Weights of a small GPT-style language model, trained from scratch on English Wikipedia.
Architecture: LayerNorm before each block, no biases in attention or MLP.
MLP neurons of a small language model. Each row is named by its layer, matrix (up: input weights; down: output weights) and neuron, and shows model dimensions 0-159. Each number is 128 + 24 x the weight over its row's rms, rounded and kept within 0 to 255. Numbers have three digits each.
Before each neuron's rows, "fires on" lists the tokens most often at its 100 highest values on Wikipedia text that the model never trained on.

fires on: "L", "B", "R", "N", "D", "S"
L6.up142:121111076114138101206147134111095122132120146121121125093114120141116134119109113117153131104116162127175106106128112104156116134099111111101137121111128115101120114108122116141150128120138091078129121146119103060101152169158146123134139140134125121135126113123161173123088114126102108093125148125173122163110176155138147158116102075089139113151156104159138140101108192134128068129123122165145107112125157159135143137114140115144107078124129098148146122161174129130125166119132169
L6.down142:114149123142158150102126144155129121112136116107103119171145135107137157112150111125129130169115113129128131107158090154153129135147160102148096106118159159139153106115107118132169174102153082137130142127156123161073137114102105077114129098140144118115054146156158156143142116124138117139140157100157131174134120128151127150119121129138118130079099147167113112130122169075120118100159105106145102157095162133105177141100093131133092134124063148123156151125162110123108097122145094

fires on: ":", " born", "Reception"
L11.up219:138112152132137137113110096137081140122161117151108102164113119074131102132129109131139142142128153097123136110131142159098150156125110200110136153180094143136148119130151088139142171128128161135147122142133117098162141145106124132131138181139144063154139160136087147184142162122132107128128108132135132109149148070077115145116106115125141155125064159153148140111136132137092146088121138129144117117097103113098142097162081104154145133102132135138145111134095094155141115087135137
L11.down219:140160130148111141121103125172133118125128110127128094144160141157147101162128128124141117118173112150071140165102133086144137120113173144141159094121173140115040069108150108165111117103135145126113094100096151147124109113099097085142123131148143168115106155159135149158149169125191122147119081097145134104100136114108139130115124171120138134147137136102124083136166142135131104117132108107145127126108115135106142156140105112129185111155160136135106101110161127108124120102117132

fires on: " |", "ani", ",", " Tamil", " in"
L6.up22:152122113085119142130135150138135119106161154104142172104130131157161128089121171111156131093170144142124150160085142101135099106153159126163129117102140096168102113078170132125142106126118165159100151126170067104096150150121070129145090101155157131162146138107164124135116123104152114102110142139087140113132109122110098115123109116154081085125107134126124118125150167103176121146102144107106143121085124130165147112117137118139144089135151110156123098153154137148123155125153149
L6.down22:119117073135180144130128118131116154096112096097091149112144048128123173113089144118114116118118149138113141138139133099142148139114119116144118130160098099140152125174147175096156148139088156127106148133135153150109172146138109150078100118154131132152111157170138144124118084101111115143106140108151105122119127174147131153130138110144140118174134103128150129140113118082107125101094136100094114140097147109131155134164147168161109133126141122158147161123132130160065076132098135

fires on: ":", " Mat", " el", " age", " Fil", " pod"
L2.up125:108130137132106110092102133109097152118129117146130097170104138076118120120137091125146141163148192105128138093116160086120109130128138172144137124131129076121126134170123122142148163161152154100118174135121087169168121171113125116148124106117098158121167129144107135151117143131127135171170097112168123128135149116127103145139153143089169105111101154149109109109110147130100139115151131100131168111087119127114118090133110100132148093107136073165113123166121129172096100159114102
L2.down125:115103138107090167149121099114112129133128120107093109107157093159118139140127125130121109132124102093132108133147146089156125168104146152160153130136177062133117114095130103149134135117142148091144169123096124139166100154136126124121158109123142122135116144112113155145174124149126135145161083107079116105109125120164146127127107135103145119122127132089160146120151126157040154169123125110147142134101084141138152128160111117175172112167129138113116119164071109152131102145173117

fires on: " M", " H", " |\n", " ", " ("
L11.up269:114102127112167120132125104143147111134116139078115121140139129113097110103117132103083123146127145114148117121115158131147111105098086122123149077132154110100105133107105147135129176194152157175115126090143142119122106094133139160092122152164143106122075150115189125121137126103146112128109132138127179097104162103116141117173124094138084127155121094141150139138173130103117136149152174121147102148162109082123131111139100150132135119129164162102158096148144137159116130111133187
L11.down269:134100156166136102117116128154131096146128143112107102123142151137160117105118133092140143107116104171073148176154080111132152132168149147140165117110127126192110156166101140105137091104113139084093074128158123177124139118130153116155128089121121183150134114146124116177129108134122129144104131134124082124139092116138116153139079112092149080133124134126135121116139136121153109118137096124159139134117169115109134131148128065110106139157090166114178146135149131091123128144139113

fires on: "===", " [", " between", ".\n\n", "(s"
L2.up110:172107127127125131127132097181101135097116134121097110123134134126097139116097146131134140142126104139142185105144132142102146123098160144162130152113136120144122122078166130156095113117134192134124151149084079126137151095115102137121144106130136141153111153109183082119086135141155143117141106121154168148153099123108109150133158131081143142139150160173157126097078173124156128064144118113109147173155072107141111162094110147145132109129123103151146126119111150119142142109127109
L2.down110:127093165180164122115093125142112148124154161148141089101161092140056116157119125127127140163109147124103133146140102174139135137072113152147146138125096148120075131115144118114150142121158158107127156172117138137166143073140089120113130122114120113153094130160153105106127115169140117117168137097096130130137144087099115132115128135088149135135149108118113120105159164145166102082109128117140152166138135150112149110132088135121107125136143123145160109120123096088159103136165083

fires on: " ", " l", " G", " c", " B"
L10.up259:108161161149126136137107121097159138155132128130136127131134153143138135136127115143118132113084149108182145076137171081164095148063115102120171103124146129100139102144113125155150125130119111093137143126078105099138109102141091145122149120155134141153131109109134140129146114193163122108126146127126072136094135138111138101124133151162091170131103124103129124113144115167135129110139134133063151074071112114156130127148111114078121138136128118099126129131164087153122166150121168
L10.down259:165093102133132136134145151149136143095153151077161116127095115102158120085154117127147153135133156138107115108141163135139118093133077167110152147125123134120102133093140101135076130141131155119133099102072182102164139143170151142122123139091115135132105145119106147112090115160119108113090097146103126128105121129138136116089133167151133133104164178154115132065138114173142144134119126111121134102156157133155099122109149142126126139175116116111097121121105110122105192133176154

fires on: " g", "L", " j", "G", " G"
L10.up143:132109134126096124129136127130123101129110098138144160150094137135133105141158103124171112129100120170135116148138119111129150145121145152143125141101166140111101142127123093164132135174135133135110080148141116096127078070084161130171152130161119130144150110118083115113124131080126146137097103097132099158131143124143115096152096135134127171149160118127136124075172109144163124074091162166101163105096155107118119134130173156158106148093110119110107136126139152162116143115092189
L10.down143:096115145103112118132151115139124136080119144133156130126126084170157096095155117094113086111183138129110103103162133143161142138138139094128115138135138116127089140105133153161168156127154137128139117164113140140127122147063155127154139152147089181167160141132124131111152099139148150112086156128135117165109140070118171092145144113156126131128148109108110111108134112100123077125089110165105122127078134126103121133116154125119118144075125132133100124096149137146109184133142178

fires on: "ly", "ically", "ently", "'t", "ively", "ally"
L4.up310:113123132150131109107102109103165122135134122158143075097091122124097098131132149082159105158137143116137098125106164162130084125170137166170092079147147127118075140146148102131109177116156128135143125147123126129139177129113127135080106127160139099139126097120136124115104133159123105130102108114159138150161157140101144075099128125121109091109118108133060150163143127166149126091155120103134172169150133146114122162151094100108137143100111158104098140131150140126155125133125091
L4.down310:138094093115101116129123084121124158110108085176168126129098144151097139117098133104101120146153123118167102082157120135121108104143173151135132135162144109097138134124136132125116155159136125135115134117154080102103127179121103121122099125151147155127144142180114091140158134082154107090150139140122136158114142122129153133085106137126087128186088118105119161149166114125152120089163129101117112130142105169140121153147063149137113168148121113128149152112123100182160127102145118

fires on: " \"", " ("
L2.up150:109119134126129115154089085130084137152117119178118111114158196125152087133125101166110153163153124126148155120112142103184132137135140110143136115134079092108143152142140130130139133169135126159122092137138151166099057121161126159121140141126130129141146160122115168137124140099126127104130211082136138088171111142120124119103117147107161132118111116123110117146122098112126102144120120129080089136082125111080120139117100155123115156125153125113143112091155098151147126103143126
L2.down150:081115125120143162138176140129195143156117149148135128134106172100141138136129136144117138124089145112145141088158166097133154107158136124132144134184109140105143142113124139137108100136089129110116096107118111116174124137121087162099145130097118128146105100104130143145135138087184095100099116117175113153081111062118123123146169143157144094142162133094126109118153122137125095134132129114153181164129164078146116129131105111113137160135085125132128125111112138106133135118086165

fires on: " D", " per", "^{", " ac", " instead"
L2.up85:172155144129142129128105069161113152161143168127161139114103085166141136164119131107163131110117117113155101115087129116157202102120182117117137105091151155129145127160123147109136131090075130118116123107152161130090157105161135149132156099133127170095161141112112130119112130131118108113110101071122117174136126134088162099120151152080126141124110122123127126111175104118089122139108108150145127095118108158121129128106127142142113109145098136136132173104154140141166099099147129
L2.down85:171098175135146120140104113155125127123145138123086138133118143128164142134138122156096133162114060107139100172115154141147115112083114147168164112091148184158152141171144159074114107096090112132185133114140155154151128137137113123119110105114122131126110176153110118133079103180087147120140125123158094131118136132094119101130128123093084104117146146123129128162123121115142133161096111064159158132130135108138111116133138162088122108127152126153152123126135093124144112108113118

fires on: " M", " b", " m"
L10.up213:131096130084124123131094107105151112135168136100102123136111107105055109143137133077134180181162170121139165094154142099141094118147155122105149131120147164139140107103105127139157131136122162119113130139103116180136145099156157105134161147092117152116096157141095127126147122106154117160102154141116119140140093156114129081163120187134091108095090103118200136139121127115115097130143143104120125130116121139137157135134136111142143111116153142133119155102086089144099146128140148
L10.down213:150129107127120121135082185143102078123159177081114139117136131116131127121143092092127131168130108126150168160133147113148128116164107101125113170157117108096105123103096188144145095125128143132112090129101116122131144142098181146154133149096113127145155126163130173149121114086115105099144114152119176090120111166117087144115135138118074094144089116097138126140123155087115121138143136111165130102137148169121098126115133116139102146124151133151150170140152119126087121171149143

fires on: " p", " He", " and", ":", " he"
L5.up206:118145138125102112122106082137102149159135156113089186087105143135141163099093103134184110100158154140089129095126147130125151133128123143157192151136143119162105124130152092129105104185084178079140102145147087104108114158145126150118152124099129104104098114164141123140134093135105137114111115120156154126118095110117162124128156135158145128114139147095114134116153112105129151093099122159136129150137113142151129131148111119115126159124071131161135115093149123151169132139141072
L5.down206:106119126159098138088131142149135133103092130152113191131164083116137122085138122115118142149165147122129120126099143114142158145137181175119170076088168136085111147108133134123108118158101087140124102085122176154120101117132103162107166116113139075106130128110137154163118147137142151125121075131122126127127139159108138160115180122127113144142137151120113145137120075103171101136110095150131103120141159146134102132093127132099084132140106126164167133092120143157146147123141109

fires on: " V", " M", " S", " m", " N", " Qu"
L10.up199:106091090127103127144185132167151140125128152155095085143103110103142108134119135157131152082126125111135135118114152112132095133103079138156113128130163104105115133098122139086148095107141147176133093128144087145116091139121111145124107142110147167111140157131143160148097159102121136067140157075129119099137111147134123123124102099180102111174152169107125103123111119136168133135110090135160152150166140096107116152139167165117127152135143121129122170113121107141099187126119139
L10.down199:137131117116085103135120119182123137146141149133137146103127082099101130120155144131153139138123136130101116127185132123115143130152132103128124141145104126178119120155157118129068132156108089102073149130124134112149109095157151112118146105101118106088134139136142106116107149110160153140162092142186092126098110139155116159161127125131099091127109132112093077206112100097145149101142153132130148120149141165089149115131121135142132173104130178133131081099125145120151151140100154

fires on: " R", ":", " |\n", "-M"
L10.up276:119127160107146189103125143148111169151122118098142139154122121083107103179093124150128126105134155102124136111128125127126069139131149154130108045123111135128153080127130119134085156160121141142112133146159112123122128122158095136134135152130139101119112151129084126122099144089113167117125113114156133087164104147131054152137098097094112175125115116125146107143156119137115134145145137132144124153095124123136126197131124182127125145131121130126119090137141102156181123146171121
L10.down276:154167100119119122146166149151149109146127116112118146127122105112148085120118145105148145141193110139106155126111115135116129117136120113151124128154161108120089153114143126146124134133152144129114126177156124074132098128158128118156142110111079128115182164109126138144133157131110133139105096170105161134142123000141117155121110107134077135106108127152124112145169140123125108181132115150164091102126131136128151137123135129113121122105138105108103093154124138126120111152134090

fires on: "\n", ",", "re", " (", " |"
L4.up303:126163133150146117175117145130184169139114139094081133090124095164123174124145116102130132107157127112145147135134110071156121102130128123152084137108119136107146129162123106083141159108105121180079130128109124118182168131164117120129112103159126137131115089139152095099103116088133102130131099128158134095119084111127155120146092144119156120140097120140111129147157129123146162153131133093130141125137123123134093139120086110104124116182145148172166119182119158129117105160138162
L4.down303:115162091169133139183124105146100137142121108099115155123129118112110135113102167088144119114122119129138129134090135144109091128166117139127138147076124127114107120126146167088156131096095148131129138081144123084139144177184118124149179150162105118137181140173122141124097150092083163150118117177098116128180084140133116094120158148126105092112114102143165109156117127132143132169146109126151121103177113100128174139124144131152132108130117091138105108127124123132107123130118105

fires on: " of", "ch"
L5.up181:127113168092097108130107151102167142146150074129158115108096130158129125151122110163128142134149135091158117141145126144152108141150122149119148126166108125142124138123143088114105151066130123102095152130132104139114146103157110141146117148131106135143103098131132108135137111124162098112170148135164116139112126114103122162066107125138128099107122102113156154128152159097104095110079150184125141117184113088137120110143146156148158110100077103079186140103108141155154108142134164
L5.down181:132107145148125125103126164122104111138127127121111133140097106115114100131107112087131117134152131121132101189171111110135159123127155125157142122104154152087125133157130130147139136154127146110148173172104127133081121148158096103132120165130132122110111121164142122142148126133088126133145140129172147117075146092131105107126102101079184152123077115120172156097129113111099159169129114131143131116051132191153114126137148139127110132159130112135150161090091117187090125117114111

fires on: "T", "Z", "1", "-t", "el"
L6.up7:125130092145094071121124090141096101162152164146149146147131123132089118130097145135135125154149164118131092114122161125113108125130136110097126149099101108156076116126126158158140121106124162097161118085106145151149134101123166167161134165123122101108176133122141083089139127182127140137085127117106117148139122139092137135162129121130108121147130137131157129110134120125142152161073083138101123111084124115143155151170162094112101159119123084109150126098134157164146070132125148
L6.down7:083153090127159140110126152139126118150115106164116146115125117099157056140128154141131082187161152124133153115133143142134140098169097116092134103100101059164129109138168117098066124132124150125145154119158114140136130146104121121124118124202125137187135136126105110119130117136134129158083130134165118127092155133077122114146115138139102104141150101091142129157141130143141070128120111107139145148130150092130119136118141181135143128138117115142105134105145136169128118125085134

fires on: " Sh", "n", " N", "'t", "anna"
L5.up29:072128114146087086132104136157145100146097140096133115101150141117115104136133139122136101132102188085159136110122120101142158119126124157125084147152129161137093163164132129117109087146080126132166161110146141131172111129105102117140167121153112150143132154107182088113122174117130123115107100155145169145157111106158152181111123116116105121116133111125150098131150132164110124102128091130117103117153118123147201105141109114110123106102100131157116151117112098142125161135176115
L5.down29:145137115099165108107128118096156102122139108119079176107135115123158098091109146129099120127076114168103137133121116136134152168134161119131137084095095104133135140141107116122157182123099111152167119127151106108128123142154108131145107153144134158124118152079066105101098116115131136098116120154131168133089200130139102142174115112145125148087161112132121146134132151125139167174124130148127136121144115144113127126128156157173176129128119146125147120147137130140060103118076126

fires on: "0", "om", " |", "3", "5"
L5.up55:115101132142127126136103103116107116109114131127090096119145175148167121133129141092159146125115117106093110133135177144093108112123123139108095138131157110136131129129143152094139099143185158125137171141151147137125126131153129081132108165165154126104138137158147142151095104142111114064125135106160128144107130141183148157054085117122161102135133118148090136133122164111142145142108123173133122166126115122173076111110148097154097083122099116159148122095132091111124115114173125
L5.down55:126147133138112102133112180132100116155130125103140116148120131128115147132167163152120114149164188050118131143109156134127118134107150140109094135109176136101147104145112110132083154159126158133113120170137091152107126116104154144089103095121126089140125117146156126103152107097108121082101119092100135153156116135104097122171156125100112138174157124176164137139111128149158108087123096165135171131105135104137134131158111165145117101158124141131134110087157129136139148098101092

fires on: "0", "1", " ", "5"
L8.up135:166148187152110098123114120135141158135134139157133128178124139116154180105108099126137135128106097153064146099136117129158125108127147136118115099132116140143119118137112131136139142098149138130104104136148163146143133146159092121105142140129119150085133117146123145133093131092103115102098088156152089155105121076151153111113144119124149102163133132180131135130111107105149121103157143139052120136082124156130142115080176128137162152129120179122155138160112154105129102116090185
L8.down135:172154127137142105147129142185110082125142147123145105103120170169130147120101142158124112140144087092113120163115125159120177110112162166159132116150161153133095088130141118104084133131118143123149096187139152096120086091164081103172124160105113068119104129109094134106162102105138108142121140115084161126112115119133104103107130120160131116138154121180138134117142097123132150112164116132104141158123138132078119095124152129136144141145113151135129142108093167101128129145120143

fires on: " M", " m", "us", " of"
L11.up315:102107129144109109122119118155152132138121187117063147087131105122124130145128159116153137144116148091159174134134108097192076163164136107120158155091141132159085111097143135088133140102129133099088129104114107164146096131131123132156097161115142163086129134135115130084147138104122147163125101135152110118145124128156151143118125147112092116074111116143170117153125117111105113150144116119141132128127145130127194142168153138122090165116092120137071155127112147145118108123151133
L11.down315:132139133136130131110135123137136068144128159121123157161092141098081164135100113110159126155124140126129136159153120117139163130140123088141124070081136120106144119123137190132133100139139088131112111112147113153123104125109164069096110110165173091151153118106172130137156116112172182154127145137113119097115084104127141137135134158128109143132105125093140133163097110107150162117108108125137136152169116118127126149117141156118079149114135104152126106115078144191117165090131117

fires on: " |", " ", " to"
L5.up33:143152112102132132113183153168109113140129139098106075103129133127165106143146100109148112157144143115122112129108093113135131127121162119150133148110096110076123123137136119153204123118152113147129121098116104104180146142139101160120078098160142173111124128131167146113103141147090115114107093144118146141188123069151174127166095124126088113129130109150126124161136124125146133139124110124138072122161150119126148110146147145114134114163152159174173134147150105114096158130120139
L5.down33:125120110149174123129161107096120100117120100150128142128112133134135122146107143126109127169149121119131129110130141067133130137134092110071168111106127145113140126119112153112132094147205131151128127133136123118149156136125129139089090122144149134122114140144136100165125132130092093151141121118122130121171124187128105122083105068121172133153132122064160178119072109182105109126137139100152191147113127141125133154126157106114090124129139166152132116154100158142143130101107102

fires on: " per", " Gr", " br", " ac", " Str", " str"
L2.up8:152145167129091128092167105118115151144143125126124135129073141102133145165090107111142119156100125125160151172149137144110134133163159186085152149126131101139140111147104123113128142160120116141050110134156186162123136122095138117141170124141106133141134139111122081142130112113152124126148129103132092099131126136117097087164132093085128153111143101148085167141130119155067069159114140123136129162103109116102125155099087143158117135116131126163120156137130123150134138107110119
L2.down8:155142130139145109095154116106163106118130128090175125082111154084149177134114115160112124125141127106118087148122085143119116139102109105143139157112136123122093109120140113097133095112153108158133138142138141150131119089113107104129135059096111104108126127226148133118110124083114167107161135167120122103105131173120156132119079159130152136104119166118153135135172148139166115104080142151168129134146127157145177127089108125146111121131154148124119113144115132129116125130148148

fires on: " \"", " |\n"
L10.up64:102099141114136081157163133101118166165114060117123115165128135165128126137159165148055172131123119142127120096155154090165114144097090096137107150140125117137114107095137142137113141108132178134123144153107131074120084104140138182131118168117145151091110138097138103164141149112141107143151099068149119122125128117130103124178137133109125150155129074110130094123136166110107148107191123122139142140127107100119146125131160148117115136109135123128157114120133127106120126122107135
L10.down64:114093118076124071122169111168143100156125165118144124143121154156124116109143147157079135158120164159124158122113129090135143159145098145124131097145110164107116135143167144165118135099134161130118118127155131048104084104111142164138149134112135113150120115141110138134129110138181175138106126094115162136103090101089099147137141135108095133180143117122143110129155120089109163104143127122127146150144104113096144149116092151119132094108143170123142136115138128072120168139131106

fires on: " Al", " al", " as"
L10.up240:143093100116138111126128126145118128097136108132167101135136159148076095130113101119113135144145118074096110141174138138140092159136136140171119094150100186154180173122136118117117111111156169073102099122100119156115150184095115155134142127134110137163164103113098116187147125082121115134112146104122118143139105115146115137128140106126097142123163146170139124141147158108106127144131134119128164135125110073137122151149143133154165162114103171152106098124121136120087091142106122
L10.down240:173093143082102077141176138087130090083102104119154144128149144127144160136071100108109126093133158099141125110110140094097132123131138131121157105130126125094165147120100127115121088134125128100131124126093132136129134141145102116142110149117143124152114160116160121128098164124160105132115121149133108131122117102192152123112158098157143119156119125166130120117111144109116101113150157174185109161147184143141152128152165105124126091119195110138086119125179111129121151110115146

fires on: " |", " on", " gave", " about", " /", " get"
L2.up163:140131143123100146114131087126107127073131140091127114128144132158157147106108165162148147126087141151149157108108105116108107124118107144124096124143071117123074102150117158167136112141161095153087087133149079145107181104143123122161125142121067169123106112169123142118118118143090111166126140129139146120150117103102093101147143135106134138132100094105175149128135154116129157169105132082103131133093155127131125197145157127112141143154145165107152135146122128127152111118133157
L2.down163:107112134122109143112136078137159136103135136162100116142113074136151105122137099151084113169112123115152145121150112117137161149112117120116168089128162126113133100064131173106145104139121115114119141096105110152133119150122135135132162140121133116118118150178142121108112132163109167064164109116106157169149124206122140122118124116140108150133098154132190140121131123160144143145096112099162097130121155113123124136162133111110094155137150154160076126120101099100149116094156155

fires on: " not", " can", "n", "'t", "3"
L6.up14:134131112163139110136114084144119132098123171138146110090106148113154094139148085106135137150125146108146126084153144100117162134115101147173107083154121137071118144126140152127105155147146144117103120084134152137143122144157119128079132110175096175123141177168118086111104124093122098121166101162119151132143120142162113130132133132122131118176136101155116148101136087164117149117117133115170100112167133117135135166164163123116100139103133106080106112126094146083108172111123115
L6.down14:105087122139167122124161150155106124180129111112112117098125100168136129134151095077109143132124101150107118123137132159180145134082187119150173141150129133142094122133141140138136155117100166093141124143100116132125123086131114143102155151113140119172121111159117126146151092049071153125163137119138133138116124119138159101126122112127111098145154161101134111171121144183126119151109127175075128120077098149132110103124122139104137134109155141150131128158122136135103090101108122

fires on: "C", "H", "G", "B", "L", "A"
L8.up316:127121130150127105159152121140140127122140130104110131140118131150124184122125143118142136165130128158187163134124127114130065143103097117120157138138109131130146097125117149199156121150155107100103110191106115074131084113104136117115079097173155116120142102108141152081150077122094103126117147158170166159119150173140159173106121125137137139082126122082118142106112151147140101134087121138098120147089152135128127126111107089118111136134114145126125118121096117105102106159115130
L8.down316:096125088102164158164167152083135097108107102111140114120164123165122125130166077101113135122115157126139152117107135147149140087159152118119074104101103155101119142103098102123100115122136070129119156116095118109141136144159159159121127113094126131135123116128142117115160143148114139136138125112105129136114168104180092188128129144157116069135129140143127124127117171102113126131189142100141132152116128114091149100123155105128118135107133143109159199151146174121137113146153118

fires on: " of", " ", "-", "ing", "ute"
L5.up70:115100133092130131067126130133106115123121158129086136148111088128136113117124133121140142094140154150101096088113144122155104074148126133113136171108193150165129105088141083134092140126151142144123151159114110096128148141137135092164138134130125164145110174101159124088138151154115128058129124082152103107114179132163148095078108115130126125141150148132111101149172135105150145116145118131111152125125145112086132124094134145167166132106107134099120097120130146129141100152165107
L5.down70:121116149148146160100125139094140169176130118144119123152123168079151106108110125098087120109144171109082134108161132136100122171127157138132112124148174125089117141150089128143105172153090125190144145122170118160108127110109159133098140122138141074146115136148146119119130153135143112130135112150128147172139137103106134083110089107100108109121097127097153111139131126111158120080162118107146105107134128140144092157123152118106109189159109088117191115102130125111146129137119130

fires on: " B", " bacter", " b"
L11.up32:116105152121109107133105145104095127100081152079067126146132146110147125106137162108133133153141131142125120122151151126154111146123172102151118133152153163105143150162107136126164138101170159138101174168106113171133147106089109137134159128114163120136079147093133129112118111172111092142094159110137080099145121156152111114144095155122109122105118105161143120127156115097132124148163153137096167108086155124131112097183144111109097148143149082109107153123135106127089129110112141
L11.down32:171112091152109197124135163147145063152138082079146154118168123093120148117113123091151135125103134133125162166111067086110135149151136147124141107153167139123189118104130104150133117140105146091115118121148157139150134137132139135129157149098108111119126109106181155142098151144118118116135110137140097144128100127118109112093128153116155155157135107131133136173121130150092130104166141120116096097158143109091093150099102157122092156112158100095115132142113126095126153133126142

fires on: " |", " top", "al", "ary", "ural"
L2.up40:119124166146149141105136153106122098101099155138090151153131083124144170054099115105121143101079117131134162140113142115153112112150173121129130147087127068131114125071122134165188123118157107136113086122101132134149141111143119140140160110171145150128146111116145112173100125136122136139136096147133145106097127165167143110095116107079128128099124150136111133138116149153119153116092116138149111092078115136107159125179115142151119129124090137148116177131113154108153111120111153
L2.down40:119135135157178107135080140128101107123106123130111177141121127158126116074130142120097094135141168173121132114105110145151155111149135151099136105117115173074135116138110148108099093113141106138094132184117158121112157143133148146148114178113074116110143122143147126125074114094118104155097137157149150100153126135098136101131124123129102145137140141154154203109137074150131160138097121129174108110163113126125118124098117114149092159151140149141141142130093125143130169119127087

fires on: "F", "f", " over", " has"
L10.up67:131095150130124100120091153131093125140141149150112082122079134143162134163114137138075129146107141162121099129126132111066109144141107124126135129158141057131121129160100138125134098157169142149102136116149108152152153158103147076122176087155105121105123111144146102144199122119133094112103127104161110132107162195113129109130148125155158136121146117107153136118124136121079130160078095118141125140118119096142137133088132180114097108100130146130109101132151116142129125144146126
L10.down67:130153100117126144170130127174136124113138116138128131117105136117123097109123117140110111140112154116141118112098157091105130126155127139147101160131113140138161152130156126087130114134127120141117119165139129166127124162104141107158098113071128153146188131106155085161111152173150075139089133105141121142113135167142106154126137105107125163145133102069154094135132105073155118069123118107046124102166135117108154112153153126122133143125119124193104129132142140092146160155134140

fires on: " |", " %", "endance", " Votes"
L2.up212:140113158090128130134192137127113130139152154077106146142133074152139150161136157124115109054113163160160150123133121123163120110116142109140114152114137144156143104144142139134159159145146136114130139121091125139091140165131116094131140097130123121118107145133141090166133128137141119132147163099115153098147102090111129089057122120080107161130133099118090118118124129157141124123094136133109089107093120128095181134146111181142176140107123123128116143172171096158142144099123138
L2.down212:117124158161162089177150112096146141145150095134076111148103149150091146097094131118128155142125125137113123144105088117127135114151098123121110106126110120119129098156111195106144121092085091095100103142151122137141141130114102149153140136147107146136130126115126116134123116107136137098154163128113120123138110184138130096137130084137101135166097123132135159099128113108114142095124120111150170124121132091157132167139125128070135175179131152179162150174102124170083171128126126

fires on: " \"", " The", " An", "The", "the"
L11.up312:068097147151124154107099157166158131097166077153110127142128161139158101069146119117162167122125107075172139123101130133125128148149122116137174105130145122132123122127144151157104140143103136142108102146142105123136114160109139112137140127141106163122128153108112096173115124107101161173104145152123097059103148131133122114148135143118152107157123108118147163116128144132149137163155154125105157142133106137125160104118075162075153131170130121134126105132074134119102119108089092
L11.down312:154158081149166133133099129116108129126163152136105125143124090206142104119096140137149152168140123132133147110147129131145138133159161135150092086135076145121074103130110143126158094171110142153137116131158131094081090110107126113160108118135104109128156156104122106140156128146091123124138113097087149171140143154135118114146123104155138152146120144085149133096096145117129085182123120103151111161131077124115108103144132155093150141116118091113105127131169167157109126137119131

fires on: "j", "qu", "w", " sw", " Sw"
L4.up312:123159125157140117137106114124107116122094125140120107106132108169083142136098158109113164163128122176145132139143089133128123101111099135133116126100155143124122169161079117118138124125131169128123146105190100134148118167128103155133148131158112145116122136091131066152160152093117110072154156115091138142111098122145117121163129134162147113150148116106135112144141151120162145100134086157172138134083149125099130109129167108146106131176125122081088111072121100149090168127137140
L4.down312:142116135123136136132122126098102142112120101141096110120100113150118192170152140062122113180132171145135116135137113131113103119139147141144124123170116108111131148148097050120174102125068141125121120125103124147127122151139122153125096156150156136117148114114145098143131127129097130113154125166133126108095146136120111111170137150177105146106149167120116134139068191105129120080119095118117147093192151123150117124156156126145122161151145109107122114123111130079162115121128114

fires on: "l", "el", "s", "th", " record", " of"
L5.up197:149138103137098130110115139093124152111129075108175116106105107136116177108115106118138106095110160102105124117107118115116112133114141147090179127148113164125151112153142129118130197136133068117110143182130116095145089117129141158131114117120143094145165110166116129098143113133166098152111129110149133153116124146161138122100151160173178082140163132183119114125164178137149099121146151087131145096136172108138098127117135113111132143125101159139111134119146109139091150107110106
L5.down197:157129114115150114121101107134141163109078101135149146146105102101098106138144085120131136095104150128137181136115119118119096126124126094091130130125148130092136147105137067163100103149114137143131131156106144098170150087111155102157115136135118142124130114098140137138099109132099121155158156157129101113107134098115165140131153162100123129135125124111116141081166143133107154125118125135162130105186151199153132086157182119123108175126168080157163145125083120148146140129132105

fires on: "ly", "ially", "ically", "ently", "ally", " most"
L2.up259:153138114169093142094102124109106125084115109127140079132085147119133084099128138079109124146122100144142153140124164137128109110182106146111118141113139125137125070166131169146128107127148132121168126149101138129140137143125142139129135158145134148158135125113118089141140147121144103134130151131109119089145139223105166108134109121109128136077085133141051138128114168101131159111107090121131140160114103129145141119166083131116103109124113151127149130116157138137098137086142087
L2.down259:085101159144133121108125152149154127181136129136172094109139135158110095134099124107133104143093095106146121147141139160104129108101133136099106107105128151116118138144143167125152085116113121120139113078163133102143158101143165121109167130121123104159057139157106099115109166162111099127132119106147107102120117155163162139120150146077099109152100102114110148131181100096114153133165161117142149142129121132176110122165096139128107127130132124138142140120133130159125143202083120